MLP neurons of a small language model. Each row is named by its layer, matrix (gate and up: input weights) and neuron, and shows model dimensions 0-63. Each number is 50 + 10 x the weight over its row's rms, rounded and kept within 0 to 99. A neuron's up and down rows have the sign that makes its largest values positive.
Before each neuron's rows, "fires in" lists the words (lower case) most often at its 100 highest values on Wikipedia text that the model never trained on.

fires in: "are", "were", "has", "have", "is", "with"
L12.gate4:51 43 47 40 38 48 53 49 41 42 71 60 48 56 63 50 45 53 60 50 49 43 47 67 64 37 37 32 54 36 48 68 42 42 53 39 59 65 72 52 37 43 44 52 38 37 46 50 47 33 43 44 33 66 52 66 65 43 43 58 42 47 31 57
L12.up4:43 42 43 51 56 45 53 52 29 34 44 45 62 53 40 54 49 39 42 39 45 57 59 49 65 52 56 46 26 27 51 51 37 72 47 33 47 54 49 31 63 59 61 51 38 53 53 43 30 63 38 50 52 48 46 47 53 44 48 53 62 55 63 50

fires in: "a"
L13.gate381:32 39 39 37 60 73 36 24 35 51 56 65 56 56 35 61 52 43 51 53 38 25 64 45 43 41 44 53 59 47 46 58 46 35 41 59 58 39 44 55 47 48 48 49 64 53 43 56 43 51 46 54 45 46 66 48 36 51 39 55 53 52 40 42
L13.up381:47 46 56 54 62 60 31 52 54 49 54 53 62 49 49 58 45 68 52 42 52 66 34 52 51 44 61 64 40 62 41 52 62 35 68 40 48 55 47 56 31 38 56 39 48 44 46 44 57 54 47 65 58 36 44 49 50 48 52 65 42 64 60 62

fires in: "to"
L5.gate419:48 46 42 44 54 43 34 46 45 70 40 54 48 46 56 39 25 54 50 42 50 48 44 49 56 49 51 57 48 65 49 47 42 31 45 59 38 69 60 53 43 50 52 36 39 57 53 37 60 60 60 38 51 60 51 40 49 66 48 67 64 40 59 39
L5.up419:41 55 61 50 42 43 64 32 42 57 71 54 43 49 68 49 46 45 58 46 47 47 41 69 56 36 62 40 30 55 63 57 60 47 32 56 49 68 49 64 61 33 47 64 51 60 39 53 52 62 51 60 41 34 52 65 34 57 55 61 58 51 40 46

fires in: "on", "at", "of", "during", "by"
L9.gate362:43 34 49 48 52 55 24 49 41 61 65 45 43 47 42 38 63 34 58 38 67 32 47 43 45 51 59 48 45 52 55 36 68 51 48 27 49 67 69 47 43 50 46 29 51 49 55 28 52 68 54 56 62 46 47 28 57 69 49 48 51 46 43 55
L9.up362:44 49 43 50 65 48 36 52 58 39 43 45 44 56 62 68 41 70 45 55 35 51 47 48 70 51 47 34 42 43 34 41 38 36 45 49 67 48 31 42 50 49 32 57 56 46 39 57 56 53 48 46 56 46 51 50 43 56 50 49 40 54 38 21

fires in: "the", "of", "to", "a", "for"
L10.gate362:51 34 54 49 50 58 52 32 27 47 63 44 50 37 35 21 48 50 58 33 53 56 46 52 37 60 47 46 60 64 51 42 50 52 56 51 54 58 68 39 36 47 60 43 60 51 46 52 52 40 30 38 70 65 60 62 62 56 39 57 57 63 59 38
L10.up362:46 43 40 45 41 63 49 57 60 40 72 44 47 49 47 36 75 54 50 54 25 42 48 39 45 44 62 45 76 47 43 56 70 54 56 39 74 45 43 53 49 40 63 47 62 52 54 34 57 45 52 42 48 42 48 33 53 51 50 34 45 62 47 35

fires in: "to", "of", "for", "not", "also", "had"
L11.gate79:59 54 45 44 36 48 59 36 39 43 54 68 45 43 23 55 44 44 53 33 49 44 56 64 59 52 54 40 51 65 37 38 53 41 36 47 56 60 64 43 52 36 28 34 37 46 54 51 51 66 52 43 51 51 70 65 67 40 58 37 46 46 63 44
L11.up79:49 55 48 56 63 49 42 49 31 33 54 30 53 39 49 42 49 53 59 35 57 55 56 46 53 57 51 59 38 39 44 53 37 48 61 52 56 45 45 55 69 59 51 41 41 63 53 54 72 44 45 33 58 45 54 60 59 46 52 45 67 45 49 22

fires in: "to", "appointed", "of", "as", "the", "be"
L11.gate82:43 41 45 62 65 39 44 62 50 56 37 58 58 50 45 50 54 50 51 43 63 37 50 56 54 47 54 69 35 68 58 36 48 53 46 52 37 48 52 37 51 58 60 48 53 44 53 27 71 54 37 43 59 55 38 43 58 65 49 54 41 44 39 56
L11.up82:47 45 44 44 43 34 64 57 34 66 66 74 51 65 39 62 34 50 36 39 28 37 59 44 47 49 65 52 42 51 54 45 41 35 54 45 56 47 34 42 51 55 47 55 39 61 58 40 37 43 48 67 42 61 48 63 61 37 52 81 46 56 51 40

fires in: "after", "to", "as", "on", "of"
L10.gate223:46 49 44 63 41 60 33 17 39 49 45 57 48 42 61 36 47 52 46 46 63 49 57 64 55 48 59 56 52 54 56 42 72 54 60 33 48 32 38 58 42 43 66 56 60 63 47 45 49 60 70 42 68 45 44 57 51 41 25 68 57 52 45 48
L10.up223:28 54 52 53 65 52 27 60 38 50 55 49 50 49 50 52 65 57 47 35 54 66 43 65 51 51 46 58 58 48 34 39 58 54 73 40 41 43 38 50 38 44 48 44 49 39 40 53 51 42 67 61 54 27 47 44 70 50 38 40 52 32 38 44

fires in: "a", "for", "of"
L8.gate181:59 48 31 62 42 50 53 36 47 30 47 59 42 56 40 47 48 47 64 33 27 30 39 56 49 54 35 51 57 46 66 37 46 43 41 33 64 58 44 59 55 49 63 47 51 47 53 53 61 56 60 56 47 51 66 44 44 55 31 39 49 50 52 30
L8.up181:53 48 49 63 46 69 32 51 52 43 56 52 48 49 41 54 61 51 75 49 58 51 64 53 52 42 46 60 51 51 37 47 50 44 52 28 64 55 66 57 57 55 50 36 60 57 51 40 49 45 65 39 61 32 56 57 52 52 29 48 48 52 48 50

fires in: "the", "of", "it"
L10.gate187:40 49 55 65 46 60 55 47 61 57 29 55 40 47 49 53 59 55 60 45 32 54 63 32 38 40 53 59 46 46 43 37 48 35 52 66 58 65 68 45 35 75 69 48 60 54 51 49 61 29 47 35 43 37 37 46 53 59 51 44 43 46 66 54
L10.up187:42 36 48 42 55 45 45 48 37 65 49 61 49 47 64 35 47 61 57 80 47 55 47 54 47 39 43 59 59 46 47 55 56 43 45 64 58 57 48 37 40 51 48 49 54 69 64 66 25 65 56 61 45 32 40 50 60 48 39 48 46 63 35 33

fires in: "in", "from", "of", "on"
L10.gate43:46 40 49 33 54 47 49 54 48 60 64 39 43 48 45 44 51 54 60 70 56 37 48 58 71 47 59 67 47 64 51 31 70 51 64 27 55 45 50 65 20 52 56 52 66 55 61 47 48 44 63 56 65 30 49 41 35 41 40 47 45 43 55 66
L10.up43:57 40 54 35 53 61 28 56 66 52 54 53 35 49 43 40 42 50 58 49 50 43 52 71 40 62 58 59 41 53 44 34 57 51 42 56 56 48 51 72 57 55 51 50 48 39 21 63 43 44 52 63 49 49 41 50 29 57 37 52 48 55 47 38

fires in: "and"
L10.gate252:50 32 67 54 54 63 41 56 61 59 48 43 39 60 46 38 54 38 35 25 29 46 44 49 35 55 46 57 47 63 56 54 55 49 59 54 46 49 50 41 27 49 58 48 66 51 56 41 37 62 41 57 58 54 48 54 57 62 41 55 32 41 61 43
L10.up252:42 58 41 66 45 47 52 48 55 41 49 46 56 45 80 52 57 54 50 45 47 61 48 73 35 69 55 51 68 49 48 63 45 57 50 48 41 59 40 30 43 74 51 42 49 20 44 50 48 45 52 53 35 70 47 55 69 54 42 58 39 43 58 47

fires in: "this", "an", "a", "further", "which"
L10.gate338:56 54 38 45 43 51 76 39 37 48 41 51 27 58 36 41 35 50 46 52 48 44 59 42 54 46 43 55 53 43 56 47 43 55 51 56 42 58 43 63 63 57 56 35 53 37 48 47 41 57 29 41 43 37 57 63 41 49 61 46 45 41 60 48
L10.up338:46 47 58 40 54 45 35 61 45 32 53 51 42 52 30 42 51 64 50 42 46 56 44 56 66 33 51 55 52 48 31 49 43 60 50 34 63 57 49 53 49 35 46 55 63 34 46 58 44 39 54 41 51 59 45 53 42 46 40 48 39 45 65 43

fires in: "and", "to", "or"
L10.gate155:39 59 52 61 40 50 57 47 56 57 37 41 60 25 39 53 28 41 59 38 43 48 42 34 40 56 36 56 48 65 60 52 37 46 37 48 32 59 64 50 46 65 44 38 53 49 59 51 50 61 53 52 61 41 44 39 39 52 66 56 65 52 38 59
L10.up155:56 56 43 53 49 45 58 48 55 57 58 57 69 62 64 70 35 54 52 57 48 56 47 83 46 62 54 58 49 42 42 37 39 50 53 39 65 58 51 50 49 51 59 46 56 37 38 42 69 39 44 51 42 58 53 52 47 57 47 56 60 44 54 43

fires in: "team", "is", "are", "title", "were"
L10.gate433:69 37 54 52 38 45 64 54 43 54 41 51 39 43 51 48 62 25 56 37 42 59 29 54 58 44 42 44 69 39 48 37 44 45 48 65 60 54 65 38 38 39 60 45 46 45 48 40 48 51 50 44 57 56 60 67 41 70 48 49 39 64 37 58
L10.up433:54 52 40 60 61 39 46 29 25 51 39 52 46 57 51 39 45 40 44 49 55 52 37 44 39 46 34 48 48 56 48 25 62 67 43 37 50 61 53 53 43 56 49 47 42 63 67 48 34 56 47 46 59 57 68 33 43 49 45 51 62 54 44 44

fires in: "for", "and", "in", "of"
L8.gate337:65 44 26 60 55 42 56 54 37 40 41 51 51 69 45 59 53 43 43 52 38 44 47 45 32 44 60 48 71 42 45 38 41 51 51 43 63 55 43 62 43 55 50 40 55 42 61 66 61 34 35 45 44 46 48 43 51 57 47 51 43 45 57 59
L8.up337:48 56 44 54 47 48 44 62 61 42 45 51 53 56 39 58 65 43 42 49 44 56 66 66 75 45 55 46 43 47 55 50 51 72 62 41 60 61 36 57 50 51 52 53 61 32 46 40 34 40 52 49 60 46 56 37 52 51 51 65 67 52 45 35

fires in: "of", "by", "with", "known", "in"
L5.gate395:50 46 46 57 48 60 40 52 68 47 60 60 48 54 46 59 59 30 55 11 56 38 53 45 49 43 55 59 56 58 50 45 40 43 53 49 34 49 49 38 46 67 53 38 72 53 59 35 56 50 46 41 51 36 43 73 56 64 37 34 42 62 62 49
L5.up395:41 35 46 56 47 43 54 58 35 62 38 50 57 49 51 55 57 57 56 70 55 28 46 42 48 46 19 44 45 62 57 55 44 60 44 48 48 54 39 39 46 58 58 41 61 57 47 57 48 40 42 61 54 37 38 58 50 43 56 29 45 52 61 46

fires in: "at", "from", "with", "of", "as"
L10.gate88:49 46 50 40 48 64 61 49 56 58 47 57 48 45 62 52 50 56 52 44 47 39 44 39 32 45 46 51 65 55 53 39 32 47 57 38 54 62 74 37 40 64 48 52 45 29 48 42 63 57 49 45 46 47 57 57 60 43 53 47 23 37 57 44
L10.up88:44 26 56 33 57 50 37 62 50 47 50 51 42 56 59 44 40 64 55 75 60 55 62 46 46 45 29 37 42 44 52 50 31 57 51 29 53 55 55 48 47 43 64 43 48 59 49 40 43 60 46 47 48 60 43 44 59 52 38 49 39 49 28 45

fires in: "a", "the"
L11.gate407:41 38 61 41 57 43 69 38 55 64 54 55 51 48 52 61 38 43 51 38 66 33 38 53 50 52 50 64 53 57 42 38 29 59 46 54 59 54 46 55 48 55 48 51 54 33 60 62 64 52 50 50 70 42 59 41 61 68 40 59 60 46 54 66
L11.up407:59 55 31 58 42 45 34 47 53 60 54 59 55 75 42 42 51 35 61 44 26 51 56 52 48 46 53 40 54 42 48 43 54 49 46 44 61 43 32 44 39 46 63 27 56 39 46 35 47 55 57 72 32 51 42 50 50 37 47 42 48 52 46 40

fires in: "a", "as", "how"
L8.gate88:29 35 43 47 56 46 62 63 35 46 42 51 45 53 46 58 49 43 61 37 68 40 42 37 56 60 44 51 64 40 52 60 61 59 69 53 61 52 55 46 52 70 69 41 68 54 45 56 56 58 62 67 64 46 55 57 48 54 49 62 56 43 40 53
L8.up88:46 48 34 50 45 54 44 44 39 66 60 66 62 57 44 51 43 71 26 58 37 40 69 56 69 65 61 51 65 51 49 53 39 47 40 57 50 40 55 49 43 45 56 42 58 57 55 44 30 76 43 44 43 64 59 48 56 36 55 55 41 40 43 45

fires in: "the", "a"
L11.gate393:46 50 45 50 43 53 55 54 57 50 63 42 39 53 52 54 38 52 44 65 56 34 57 53 59 57 45 53 68 55 47 57 44 44 42 36 73 67 54 60 50 66 51 34 75 34 50 51 43 56 31 46 39 38 53 46 55 69 65 52 47 37 46 68
L11.up393:53 41 50 32 50 52 46 30 51 46 75 70 63 58 38 36 52 43 57 34 46 50 42 41 57 31 38 61 50 54 22 54 55 57 55 55 71 50 41 69 45 37 57 69 50 37 63 43 47 33 57 55 43 61 67 53 59 45 49 59 63 43 59 61